Weights of a small transformer language model.
Size: 12 layers, width 192, MLP 448 SwiGLU, 5.66M parameters.
Architecture: RMSNorm before each block, untied embeddings.
Training: a variant of Adam for these matrices, 124M tokens, 7544 steps.
MLP neurons of a small language model. Each row is named by its layer, matrix (gate and up: input weights) and neuron, and shows model dimensions 0-191. Each number is 500 + 50 x the weight over its row's rms, rounded and kept within 0 to 999. Numbers have three digits each. A neuron's up and down rows have the sign that makes its largest values positive.
After each neuron's rows, "fires after" lists the tokens most often just before its 100 highest values on Wikipedia text that the model never trained on. A number after a token or word is its count.

L8.gate44:499456475489547420603457456579492490586537590553473499484493501567412422444438504550423520478464432434531423435431512501641517528577450454468519578474516571443531549615383513546511549423564531471450472502467491529492451486536505463615511488544531448448525433498573494445550475541492540524535481578569546510607530535486480503500553488461534487392622478466481425451537468474495584567514472601484451480530512488567496444476540419560462423517393558452528464509522521486496590510471528594458475520591517549501461568466531531456547461466435539517474496505475509445520459436458527520
L8.up44:516594530542452472478534471546435427514519551482572466366510549553481495522512544468458533490527455552489445560488459588511516490506501577531498539552545573482570496573457519564526487442370468536480432474581478484489435555422503543469533419546416481602519480430505568455550508557549512394453515450494381482536528612548407465502535511453558486430543459515506478473439540511507538594589506511407523513532422478453417445587559479476608574576540481544529489486523526492563434431495509562502438511485515547551492433433424587431476472472489489433440455510432574547491531509548546508
fires after: "." 56, " Ang" 7

L8.gate170:541406518527516544521544476427482465576470489545532488506368467590585541456521512512455501496497552570472506523486455536448492546555456558458499572510497533466538448500459486422491503489554531462503442418434456409472429444501492419561588615455503601476525454480519486510491609468569554568474623555586513579468366485506509499456619601547551416473489445485571485509444415525511532554471564574450460457488540539560441592444488548421490474436550439503455457508471507529497495582464504552428493580542552469541486539535493517470566574475526467477430528542570488501443475432528486480
L8.up170:511520480572527469468533485553503546514492460592470511507500439397573482454513465510451471424485560607514458471476445466389460549504485500480408543507508542468508516502564487558523525472458577439443530589584441456529595407551428461483573495546526611512538473429449476518525511562541469511466534493528583535469491450565497390472437475542501513477508472529498447403448406558462535566535498480450468565544522604564560546486457567477500419548471408567336534444653558516438528505493492474471468435537431545570514537531550472477533450572447467461477495439509554453524538522473517450
fires after: " with" 14, " in" 10, " for" 9, " of" 8, " by" 7, " during" 5

L5.gate31:459499618476529438529503502532434426474457475511493444452517510453505424498446496423448501492524509517474469501487505423559522419553532551575441528592530467496528510531385378538494514566515608587467499495581422505500524540459467514571465514386494458570489431522558496474406528629511497534585578511509510511593523529475507549476534566531514474491456470453515479484448510524409424639429496526438431481532568539432475555502507543564465494559580479492606419483501461499466533486565481522541567461549562463410568564463501491457505448483540465470549473526409480527473517496596396421
L5.up31:437533563472509472558487525514477419461443485434529509479475601407429505564506455450454510556412570492503547492471542407543488482519567526447420452563535399453512494469478471612523493535531595612452526563604518442549522523534488562499443523468488491482539474517527529441479486534460440614622528514547550426554596501392467442483560487512469582484500477549458430484510502528399474585470400457548516502513491570461412511529463534557468587506551556562558496516541518512509574461556530430464520497573517393367523510480584523516507458473496518478589460544480488485474502517522412469
fires after: " the" 17, "." 11, " The" 10, "The" 9, " e" 5

L3.gate396:465511445507535449504477519434421452484422588481525495483460559495547454509492466493557453443509432418437460511500494498496506533463491534489512479433447559476478531523548437477482439528499394545503607498495600467544511537451509540534574500495397468597532519571434531487498492503506516525474441595547529351474523534484585436482549438477480489524558575522446486411475392473578555566494532512580479442539450567502471430538451537552455524437536535468558487539461464468636521523539481466458471481500385458499557559460509566466422476531603525399582454490457638590579510517562510515
L3.up396:462455496482577456578491492548491604497478529418532550478516445431493452427502554575457482496514527483493528440474457498466499438455446505508506488505541549549488556511579552584472450508539363530613462548537542538423473563491379519500455416585561523514480457526394536508545469507439478491507450456481584483559607573455475477494431528541435492420554520417562493534517558557490511492551530477554570507417562498574508568443566506545408530486578493552520451459491504405489481532549615537523352500463546475496557588487577546537448492466530496533550537534472602468569523511519576520
fires after: " wh" 13, " Gu" 11, " T" 9, "w" 7, "ag" 6, "att" 4

L8.gate86:591495466435511488552482510582495456600484411503538503527449479441378516499502508426451515501527461538484423562467496543596531523571543541542596397562606493505531539559431395491512581484467497409531354553443450536442510437499446501499513371492506448445425554516426495552495532494524528493510525500553411472525578495513413480499447551525513539497522488463591403464554469546447495486505544459506457518479588455451469548529585463555561472551591516572586520545456520508510564586527398470518559543474520617488511500549420553482501538516511509452507438558543496457545508502530470469
L8.up86:502548510536487459492477507380504480534437472424506449482576529455478481516498452494576509477401566477436507545561512531466489496595567568523515479515481390493506545481433540489522502535462424515481502469407519494559506332461481440501527543483466497474541437449430479455418462534619463562540454531446540553522518463574442473486560503514434448473440443545500559544581476599472492379493545443518545468575508420525481551487460497363499565503460479495557550443521508480471469418501439511501421523472457539486495526559410483458419490526526488463588588447483502552385553578601432559
fires after: " M" 21, " N" 18, "istor" 6, " n" 5

L8.gate121:465487484519463583484504423505608483496459507458452507551540463474468358518557542438514507479560488553505495502483391495557540528624480439461563506467498561476484496472376490589487527583418476521478392505498446455454517502454400502608600449546615438499490453485437515545495479474549539543549483545519524553520482519519450476383522511509543438482507487535405458556462477539482448462476601594459538507441453523518533410545495546441479499495530479471399548569462561508579583497415482588420460503512591476513518510492519542494579505526507455571492600502533452424515474424519564451
L8.up121:538502480543451546562502475500501441420531556357442435492563536493441548552500520551556475514592466556432527423441478446536537461544604412526554473476410490520448467418518488559551538480453441447520495528491496418538547538490450529556553574477545607478427470589602409520487466465498529525470455517469530512483440447482420428529509450467404476534584461551408497492562503491507511432449534529555502589576447473509521476451487428499435471503556544384489530498466484466450506451384461443510553529557485425433492615491482548456522419427463486525491511494571525466566415450437530473
fires after: " m" 18, "," 13, " M" 12, "on" 5, " April" 4, "ig" 4

L5.gate268:555463486567513526596571502550466503469547472555459433607578464534518477476507491504522473511519551518465491485460468490570523415480442545437384476412453456559474443408458492467476453465472430429507426512520426483555488463418469444571572404473534384519420510523438452500541481512434544465478512540508544520512545592415469468530547457460541427548517566497517512505501509655494552456520519468434525487480537516558487596417499541419518534612488530513575459445462443422473458570501527581563549530537539567460499592486557474538527548579467522440487506525517483384571508432516595511
L5.up268:470524461554448563431558564576381534485554462513583490417478505545630563453515478571557607411554522555488482554506539568540604572613548497391441532373501526529422443456444542510571610467487548576466568542545428437482579478552463561436517555482480445500446478492492513441515490449444494513474528457409518469549505547533443507515480593534508517556450463464531592481531479548489469525531552557461454567455484468445510548448405482470486520507578583523545530470462514545437454576462552466550499501511535495483467539502437464478499521508394463443556485425499494486580515503497532478
fires after: " D" 18, " C" 15, " c" 11, "m" 6, "d" 5, "unn" 5

L9.gate110:532489529503462610483538487485545564507472537448345486528371425511472535459429480468581480504574626484517436462588454500512559630454552515495546458517592477433531479541485467452496547503547448530532494455466484542477484462419515591528555591414501475426520471615549480566460526542509572512464526567461471605467571541405537486526430523516498463484513430461524531559396443465482467478515624432420472441483524480560605463536462485445511565512520474510496479537494380495485531507487586577542545568465508451457492474442493521537519519431516493499448560557516492522486557456462506450
L9.up110:452581525469411444477486464500491508467516501561562480483446509514493493535523491505507451519510522457434491378448493510547511479446493459559457497433616454509554532362413507595579564493540597511532447628538460529461524506473514451499553452550592484555469506543421574534487445434476486582550485406470587500499411505406465512519472471516421465484566485450513450458565499508518597582537450473512612557510597507483480529551469491553559513477577573438476448416573513490445415487526462550596466489453552453451501502472427533512502438497532497485536546519560551434461598520402557481
fires after: " em" 13, " ind" 11, "m" 9, "x" 8, "p" 6, " ex" 5

L3.gate101:541566456530572487472478537543548508395469581551458479549456464539611487509574412438538519502510585551504491501523462599493444432539518499508540474472395437532525544510421522529557593509403452461466481535494514548503458375540538424450603584424541434401399530461503466514479429536428511440477473577463518482515473419475470483486425525387535523543468594494526551502473540592451461474544548503444504402483552497498487459309502470476458543547424509445511488443470525483477522436488570547517529516536528544488569455475523467498510419536471463557524527473549488461482505500567427460
L3.up101:376557457437603452476524473619513475432607474541570440485580470499478546495533483454439531633449440462448424549517411579461481548520501480543464543554522520528525457463542524441453469484369582519535566449456549535597505520524517479508545488460550439538487471587505500544632504538471464393460381542493538516516478476516501572568537525581555566468521530524474563477492546534507466469560520447473524428571488451531493465567516506444488520494445469560479461493585477531508559519553435476595508496465427484530486500465486442456493426606510601544437511470422493514469474487557586484
fires after: " d" 38, " s" 14, " con" 10, " c" 7, " Con" 5, "D" 4

L3.gate140:474402498585505486448567544486477456501633461452510574573492516529426425525561460439499473439536531439504476434513479522568461585532465534502553559570572507535547497570472557416534516526488554551558466567377558569520507479496554514446458432524535497560548502508530467510438513473430479625530475549571495469527558444502462447464449432481529481430409485537581459519517484554524524536538454456511576433435386494465489578557499458489530488440597508573471473490447533526492447574499490520510470526592555485542501488547513576520519448461476384502586480604514420492451600536468497380
L3.up140:505507466546609473498529453573497431517492528467547555491457428558526468493549530455499569422537517427514442445501512521515501445541429562461561495466432468609471490386529510572508459487418528464603549387509591520581452493540449460439526450413522474462526445429458568378462425477411424454485440588328475486493529498511449505412528473487465514542398539446458453509475488473476596466476503489496564490538509444508523519462527476466468541451603481467496514498492525530484482490491539541482493493394375511515485454464502463498569549561514490491447490393509469440469510424532564398
fires after: "m" 15, "9" 13, " m" 7, "5" 7, "7" 7, "b" 6

L9.gate259:498494452559509526547543471492506512430415542498441550534445518602510411491510471565482556470510552495545487498461467482487416457517467468417580545494527510542492474466383430537588531430541395461509459436413483591417450395480481490516441487453435459451544490445483450539424577518530467438483585403497424576515542510515506434477499546444529505480469486539487526535613498478519496503433471456496523506441600479483511585490515531568592511443506484348462423318481501489538486504476439525542562433501548570466530436415484400555484511478461543500494516489459440532415505483454478496
L9.up259:502514384529512504484411418536454455495471486479366568474449554489542366486532566559548469533587461533532528505462543505459505536553516566507573447463513423496474443409470483569502436456511511428405426500471436480491400474433434392563448568452479605521515464502482483558542548548433500500505467519466474539548455518506534468449467449521507578519510548460469487507436517468490570572503482509558549489532470546468533478496527470509545516530432526482481563515500477524480526519445505464518503396427451480560614535475658492572510504532480529543549476357594377479449532503607508526
fires after: " d" 18, " D" 13, "\n" 11, " of" 6, "D" 6, " in" 4

L9.gate109:522572541614449541527485471499621541463504571481472481512531531532550534468445504529495592514520520495501534443568481456478448483497552468503504434545571517571466564488343554500550509521476539501503536467455437494438468407572534548628568511442519533489526460500429535618598519515570560557510540484618457478533489595533560452482529512519462505588576505533522450454547560484472474478512612571457549557585430550558493444504504507577469465414598465400474504512517474423469489574551470532494476386524442550394490486495508559525480484433505457550479566494511437455462499450454464459
L9.up109:544420455537578495417426522577571475508491565502448526536511533406422577419438475473404481475407560409389521534543467441551513464533533514482570507593586556512457501458522477527457509540453505462574508470449589536519528441455525572508469439497435453479559500485562453526537541536478502518517530572587530531455495443517608509413534562463559535468512478434500489601443563538361548532430543561510493464516518484531459524480481492577476523480489470549476460504555521503480515513443583536478500391533470500518486524621476491546469505527601397544502491411508404400400527510528513462
fires after: " on" 30, " " 28, "On" 7, " On" 4, "." 4

L2.gate19:391466464497559506577429460495579516443483485486603564498540433483534482475449558582511494503423485518501463519545512492438441462532469482459533561431588515532412555422531366490485525511461448431553481430571481470483480497478568577507518457532606540497438476486390560490457532566510526406492450436539501476458587531408509472499424481462557450440567514452414595520495488545479603532509567524551496485508455475526551495395478531494421461481509455445528542506530485530542548405591521460519466546630496477486505523557565448520572460500481490444598437476576514617556505536475468542
L2.up19:459463516468613587394463496436479525523427534458498480517547571507558564483501486448466604531501501428432479482549564424546456527495567492535448505474601505457488410472502454506473474505552606536538468562572429552504561423463516573458520460515502494472454482510501407470554502471480474547527391610544533623478572507497473464437580567460477439490467502524513368547505491571500455540508498621512600470464495420498511586456494416485478506469509517389417516493530564438507550435490523496503491509481491525532489526608474469564591530525492547522473568424501457425501388563482549536
fires after: " b" 25, " B" 13, " r" 10, " fin" 7, "re" 6

L3.gate291:455519477564477514538559483530475509515454624406514363460542525639563455484546474449511499566579536543471517435466530498438491488510430510401467507528482557577448559516488549493545549416506549499422467537533491489481577531555422546544449447388519496497538421428499470570414431548488531503498476454526543473400472529442458490532546448521510445464409544451450487496597488525527368453531468566483487441541404603548543594498533550435494493471434477477564446476500389484558449480516472537511487441482511464504597483451538522508567557477533539503538517459610476436421503514477531532
L3.up291:542467529493487474409485495538461485473581481551352543548517556501520518521537507535452523446435513420492515512511471517361464591549450553515451512462503438447432456488481457446466476587553583418414450431394479516489528531466438480468540482509485548442505455532592506454499554526501439404482540623431519529528600456454523499483552529582419505640465578475542498511539548409434537534562498542501489484496562557544550548463543451504459444500571538500566436447565544510493521487417506601519515423407533503461553562476459507603482507563537512532538459556498529487483423563454435507
fires after: " V" 20, " Sp" 16, " v" 14, "v" 13, " Pr" 9

L9.gate224:511485499481501556542415549492540410476489514493495435554431524520478513376542500555491422553457433565464533461464510519553527439547557437590515502534424527482532475600453476471548475425473431497485459465425455543485406456466542440478545495360540502450457494529500493524474493611564563400545530479485481444547510567422517493468553559554537471545429586542530489515570519512471488493433617525488410412481533467419541408479427506466583474568495476516460509458500405413492466515493486532443582495431552454507448568413507457554479463502556405601484506570529481491524443394558488480
L9.up224:449535536440448466514514475548459554543426555503505449531530381526486455416517465509479559472457542584613393510425518496582494493435431515569399409483503478491490512466478434515585514517489537445564580441503490550474561489501547343544568468539497462515442539579489444524415508548500512522645546405471473520547497449505501528577509511485541543463531474482557540448454587527501438486585466496586566558444541473517467507570465621486488461581525437536427474511506494522476491545554548474476540523558524452588577411476513489412504374521466429448472472487537481481442502486528531520
fires after: "-" 14, " c" 11, " d" 9, " con" 7, " com" 7, " un" 4